{
  "n_layer": 9,
  "d_model": 192,
  "n_head": 4,
  "n_kv_head": 4,
  "head_dim": 32,
  "d_mlp": 768,
  "vocab_size": 5717,
  "activation": "relu",
  "norm": "layernorm",
  "norm_place": "pre",
  "norm_eps": 1e-05,
  "positions": "learned",
  "qk_norm": false,
  "attn_scale": 0.177,
  "bias": "all",
  "tie_embeddings": true,
  "parallel_block": false,
  "init": "uniform",
  "init_std_qkv": 0.0342,
  "init_std_o": 0.0419,
  "init_std_up": 0.0342,
  "init_std_down": 0.0,
  "optimizer": "muon",
  "lr": 0.00253,
  "lr_mult_qkv": 0.5,
  "lr_mult_down": 2.0,
  "beta1": 0.95,
  "lr_head": 0.00777,
  "warmup_steps": 200,
  "schedule": "wsd",
  "decay_fraction": 0.641,
  "decay_shape": "square",
  "final_lr_fraction": 0.1,
  "batch_tokens": 16384,
  "seq_len": 256,
  "doc_mask": true,
  "train_tokens": 114700000,
  "steps": 7001,
  "dataset": "wikipedia_en"
}
MLP neurons of a small language model. Each row is named by its layer, matrix (up: input weights) and neuron, and shows model dimensions 0-191. Each number is 128 + 32 x the weight over its row's rms, rounded and kept within 0 to 255. Numbers have three digits each.
Before each neuron's rows, "fires on" lists the tokens most often at its 100 highest values on Wikipedia text that the model never trained on.

fires on: "t", "due ", "ted ", "over ", "ent ", "\\"
L5.up386:185126140151104142141159149118120133097095132133137184138138120110144177196113150110152193157128135106146136140049157194123144125134130156170124128093137135119148058113093141137090140110154080059130103129114090183127118131174105150156150066136072169141180148044133159170135152130096141065114143058153129108109109085101094151130109182233138079141134105130113100130064144131131105108127080140132166141080147113135171110153143072114121168127138125127062106108161116146097097143147121064113088201127121173139114147079139091178134068150151110178129103143150168118088157140115206104

fires on: "j", "k", "p", "r", "m"
L5.up712:125191108116137153149161133057196179125118120091119174107159106111115107166136141101107128150125097103146091113114177189190146135097108070128181123126127179175122116100145126139139218145106130163157176079147094113168135114138112169115125170106157103175143170127187128183100067149156147135145125082134139126130121138079147154116178145178080050125165146145129120189139095123155113101087103125116108118068143166123108074111144155160143105109079098182135134048099159135094096147121099104129108104176150140107125126057124195137159143162157140150109181086081088130138121068069149165

fires on: ". ", "\n\n", "). ", "born "
L5.up578:145105119119080055067170098159119121105165136144139161095139130113114131062165163171146096182147159147091136152142115159192125084050048124089107169148123146096115118147141168148123155102147153196135147118118167117107176130143147151136119149133166098141130139115111134102209100078096134090216123129157115142179079185141098142087132146197098082094143146109143172126159121111168151196156141139110081144108104092218142141069077123080096138062091138096097102098190118147118187122121099112137102096100108151140081124107132118135158130130184135127140119111119105127120123108108101063

fires on: ". ", "). ", "\n\n"
L2.up724:134123164098110133161145146196125170174101111078151134124094111124142116165098141111123135114136077166125081132144131133146135119124095099137092125138147148128118189159139182141083160073136087087155148129122117065084132080172102110080120115143182098118143170155127183133149129106077146106126095149196138173079186118170073194125141154126142114122125184138152129102133110143218083140108085097149040150149084121134205147126125143125136081098166095124126140093145128141145108181095095089126107029088105102204127144179124100179165115132134161174163178143091163167093131150109101106

fires on: "e", "12", "00", "0", "86"
L2.up445:150116083152106140180134183125082128136139120094103115199113088105127107093135118094071097144104093136142151111125155132092136151133069107140131157145107101156174106113175115058076160081111130162114134187128140165133118158151084164138147162119098153160151085193112103144109111144130126118189160137118133154097108117100195111155151117103146108149136152079052109182152140154119134087097149089081206177116168173191170155119149095103102055130156064161146122072148129133116100120116100071150122155193084119085199133121130142115198084114174117154143150100126122125076102181127189128

fires on: "be ", "and ", "is ", "\n"
L5.up562:153096081107118121241100192120187148121145182108097137192137128148094127096147135141142163145153132143137164083125109116109159082069160127131068167182105127107171130130095098134187110096119180132147088167107151135160165137071100125134111070170145123135076086137112087070171107127133214202146109087199160106153102136108125092132157113097147138152093138154078141135146109171158118133122094086144127120112163093125139165119121158087126101126099099067147155123136155166133064147112099155088069117114178101138091097130137115139166202069136087111123158091121139165118147118173086144

fires on: "w", "b", "ew", "detail"
L5.up256:117186113154082167190155169091150156218185045084106115082128154129125112132138131098139089196149123114132160135147109143137119149156187077181099111117161125098120141117095113157135094166142145144127131146042115155072107116118115093144125104120171102136125154139146109092168135107140096157125125124086152133148135133126123083122139106095147123090120130110125142125138128113111122065095140158074164135123054128113198188080089140115161069046142063141139071147126147113109138167183132084086174179142157131139135176104127024110124093122183121109100127159147107131114136158173075168

fires on: "s", ". ", "ers", "| ", "s ", "S "
L2.up762:140120132086138133144158121110121187177138145131159130085098074108170085122166062221139106138125163129151057183143167082159173131123102103091110105144108118094079149108133191129151191138172151127138117117107090182152134100152133160072150067132126170109120140117143156113162151106084147081122098090122185169117142157152005097170147120131154158150136095134096071091139150130159099145161099148081119106124110147136084136111097105127100131165110071123075154148142118185196116145086096129109144097119192081107159153177108127089103175139152176080167135142111131122106113078157134152

fires on: "in", "is ", "|", "and ", "| "
L2.up700:109120126118146116127136140132183084123141101100164132129071133094108118166176130178113152120126128139175165206142107119151130138070149026119095095100111157152111152160162117145150084144142117083126175100100146157099092132079126097108135158173153118128147111193040103118179133160159166164095080147142136154105153136159129087167159101139084139154131155123089131147184208150102120149091082146187145072160169089156120170110145141115113094088130116118091149069134120146113086135091197159196128096123147142106173091152088065148142179114118170145103132077178086202134148148112120102

fires on: "p", "ol", "r", "in", "l", "Min"
L5.up641:100070098132152165121149179109131092122192147121092176141128101136084133140153159136100148120150120083205108121107093151131121099118186125151133074086111137172174183114173096130142113158175135157132105057092068162100196232125105130152116114126088074096082102075147172156112160121124050173125109113114125134150133114127140141167147108147096091111115138133110134177127154170098135120093151119156120156116095077183118079111120084117141097196061125194173088096133181114102132155143087104165112083118138173145122110076108155155151120140150178107101137127117102178112179099099153178

fires on: "r", "Tr", "ro", "dr", "ra", "Dr"
L5.up199:122182141086153113140131121136167158063162100164131083160177152118105147119200144147141191182087132092139116142095085095101189148119102073133161139119133108162138167143076109132150108114108124146058127138120098156165153153209137063149143119151131080162112126101115162208095146032147147167074114120108171090119134126074137133127139167124069101123131162141128163120190135121178070145131138123129134151166121140172121067122105122148137120143102091139136169055054150136133109112121080137133072158158103165130121105122094133131141110106087151117140130087074142140225086139130115072

fires on: "e", "be", "the"
L5.up288:134156140144125137141079179147111093095133081158046132137083086111100156122140119127144149138116168143141166134126061147136150120122140102107109222129106097084178109148122121081186122106200193113176152167112119180122160202153146108153107136129107125127099062111128123127157112103174131150099141136114131104078142112100140116158140149062148102087112171121121151159131090122139133086130199187120142180112134105117121165147163118110206102077087101145137083115113158066148075090139046108128093187163119139141125097151147165072197124080146075107162145148106089173102134163144132165

fires on: "| "
L2.up121:156186121124095071138128119148131065120181191176145134132091145185090056129093161132118148119053095077129108133178136163075100103152150137135154129176074129110129140109133088165139105118135147080122178202114144096100133116179068166147110120087100124109155108149136122124079139071162131157144153146131181103144056084083105137140109100079073153167121162154156130150118125158191046084105160150164093119124078095143145152161118137118110072127107146140089107144100151135110173072147139152131117067150151129116141088150106137142190116192143163133150119131188147191123154130144085079

fires on: "y", "h", "s", "j"
L5.up416:144147146113086090078091114128121078106081181097079103118082098122146180141146095137134133112147157142139120182087092186139141138131124183160178097100063087147093126069119135188202182165117149074076124123143133151103135114128177148102193091168129131140143119170151151103090136096177110139133108122106169132116165130101190148139133108189183181138112135145100105105080096105169110096114090162143055164185102120144144130165141096106114109169177163129135189077151092100152158147142126098103034120096126093116121077117171118112159149153194118103120131168168131153119175127129178128

fires on: "Dr", "dr", "ust", "St", "r", "ond"
L2.up222:105151124059123146135150127148145152160199161161148167121131172135099141125162107123092153154205174151184107137122151091151105151150096037140118134139116135086113151147133134088119106143099154171140139142089086106147143130135033141103170130157091136151091109110158128152124184049099144166154141074128108083140160189072098097145162129121067056095070118078175120137136094148142163231118123108157145144120109109130115064087105102186141117148074105145100127080137135095158117125096117124114095147144138112172113137108183127097103115095165133112099127136062109168145128125134116038

fires on: "D", "ol", ". ", "if", "F", "Fre"
L5.up327:115151093163176097094159199099077079086133139105122055107135091141098157125150099147146125151150098134164198130119123184205150096122123097101141128109093145084123109179156156165158152085120129125160156104163127066119170125154179091150076106151102059132181158103094160119120149100124087102118110096136108134117118190170083181107189092143098117138143160191126119110139156144146126139099067137107201136078122118172057093098149097122124134139041090158088075133135142117134161137095135152106174112138126130134077107131058144131166123164159107128118098083147095128197099132173107119

fires on: "| ", "ed ", "and ", "s ", "a "
L5.up263:187112140112102172155176200126134097146122115177152054158112118141111155135192103111121100139061115172164170149177148134153169137107090150141117142093178104087079140106142109115161134125191126130110110132140072154186129099136141140145107173166132166080133151183122107152144082062209111128102108094136141113149174135112063139056152083117161122107158122080117106119137122140208138208109128139164098162072120116126140156144082137153056113174140092111103092161109159170144147166156099145149124114125113133079126150083113088174124138078115180145097083150082116170173112122163144158

fires on: "\n\n", ". "
L5.up403:101133128141098119151069162112138114155174087012168145178163165111153156126103120170120136165060118124114232113076156096144113138122061119135097116099108187125154159150106119133070123103119128136157196141166107118131072110105147158067116133156117118107125144119096184120185115124121148124114102120145144094112166100145142164126182102179142188207151136150124090142088115183167178133130108138112154146072102121132118083113159094124116134078097144126141139110098115120169176098131184028169113065129183094121145105059130128153128112110116103111146128120139165155161090137123157145

fires on: "\n\n", "(", "| ", "ES", "born ", "A"
L2.up458:108124141166126167167118127161139160146134137106096087125110103125147125104132102139140111157182091162111082172150070066146144158100100101134094082139087156104134134131122180132111170097158115066171151111118090113082129102046114109090149157104153123122160201136083156125143092124133175148080093097175106131115156123111120130049145170131142210101127200191114158136149088182186136098136116158140111130112114087145128100137155151111030115122160063094139129127126187145128143119076140171118086120159148103169152096181129077206175171159134112070139155141126137187097114177116136135

fires on: "T", "F", "I", "N", "R", "D"
L2.up597:149147151113093199129177129161087121094153146143089094133173171106065152093109139173109132150158155131129102108077131174133117148124191107144050124093149135117099143075116141171177109129117172093104145147194136092184100111112127150142158074095127133130101178122144144185085117156065123103116156080164180105114170129118074148142174091158132079154090171135140075105092157079180162161123070119103113088135174172140094137150115070123121138148090090124130142116143133095172181129216126152064116088124106117125090155088079142138150120176146160054136138110120161158105133159091141084

fires on: ". ", "\n", "| "
L2.up320:131145121165127107130206130133152152123152113089103157092148164061153107085164101128151133131085097135118095140113123087168131101140130162177187139094148100167121173120109091121110156106166147174150073136083165052141106141086146171163166127098141122118117185136084122141188080121136086135073135131175136078152172102181150106178097085119143118106144136178133147100074070161140080196119095154085110135139099104174124148152097118052148133125110175156126139118141149145165206154097164081134146133175121146117127133116152143163114087056139079101160140105170121154142153193062149060

fires on: "| ", "-", "|"
L2.up548:138177114106140110138132129114114108208140138171128131061024100102115088184076165188108088149095154091106141157160106148132086133086155127107088143116108140090119139051114154120147107129155075100089113110152087114118173129124141133119146083102122128168119146146164130115100125107123148138088076189105163187158117112068080085103114143101122126163152170210149107169141146108158128136150102101080143163111064116121119117079110132165121132110162179150138091124122110123114135027113065220146101097087092110156187115112110122151171158139138163138119166081071095150094107107138135131

fires on: "===", "\"", "of "
L2.up313:104131125071160094100141106177104123067098183166123138093135147146156116108163130116114153104111149080138204167147131133155127086085165132191138113067135110124185087098110156096076123086128120131163184120149069141106117101173147151123129100188112122155174181100104156181136072120088153157099105125116127083081101146111138156092154131150093124117117192138131082080122102149127143147118097110098194087161072163078140102192111116103081182122136110083145115101162104216140144142142139083153191121144160138161145101102193138181088109143080147129155176157089101179164134121098134087

fires on: "le", "ed", "y", "e", "ate", "end"
L5.up382:142101153123124131146141139173153079154119162132114137206084108117142121057135109189054150086170124169197158146133116125086121117133078145127080098093062122102093111118131169103182165096128085140140071122158140060134129112150154145153156180127108099149098046120074158095149105092142145171142163128072199134153163131112142142179164120121151077144141160166130155085109157119159145105147141061058036047119100104128139100127129101138091156129122126146138135112122162132070155091155172109198135164144130134177150111146140136144123110115170152121060166115137124116097151157150149150

fires on: "le", "j", "fle"
L2.up565:188163128149118083128135143126135108088160110144176145159111090093165118149130132138091182087131167140155122138106160162125151122088111127130107060124087059116121151055109161176163166115135108157138096042216177116103120093158143124153071103080131160126066129083133117148163177140140139086156195101099138115124120087109173107196148138119129124098125188126125146154152158112131106108174114098197064116155108046112123089106217078105133095175149116152094124093145101132144190129102150143121088101135111128119103098095139114115119116113177091142105150068165102113119163149136095188

fires on: "ing ", "of ", "ating ", "ation "
L2.up630:069148150115100097075155112131112132108096180073115087091121135080090178157120117090050138109194104155147157166102181116149142095122091123145140149135087172131191117095141145074073144139165112109164102103130155119152080136085105094070156067120172199151105136110163160144131139073113041151061135126085142140099156125130170106093159101056098139142147129138105083091161138139183138194121110128115200119118122124153135110152133141143095167142156089157176156135119134146141169124159115107109169062133164093095144100099172114106132133151078184136125105163078103123141201138142098139

fires on: "w", "b", "bel", "was ", "wind", "char"
L5.up707:132104112143070110131137152155168054144178106098150094108111117147174139159145146110134152125111149100149070145164114171085147208140091161171146168131103151101146121151105167172179164126118179088108056154124108110104114066097096123130133156159120116122097029101111055067098138144106159103143095102129109161090154136128134156123145084118182112146146134091118200157078150114121154173098124108076105140167118133125159213120161045137125146038171130169135120110134118147105067151140106118100161149122191102139195168138141137118129158147178115149145193155158132108117124148140109131

fires on: "E", "A", "R", "D", "W", "S"
L2.up85:128116154148093143163162130145119096056145131118120109128163132141153142126097155150094153198129163144140128133079110168130138161133151172188080117090106160126116148135062168185150103143112142136109133165113109138105143071129093131085179124133132123179143168123146112137140109098081125094114145102090155152143097111101144151129176136122138103127092154162095118201112140068133120073088126104140105079138135164082071083142056103055109164212165104143142137161219166163098187118148107213084117069142142156158054132127158106109110114108123138137179115102119191082099105188144124171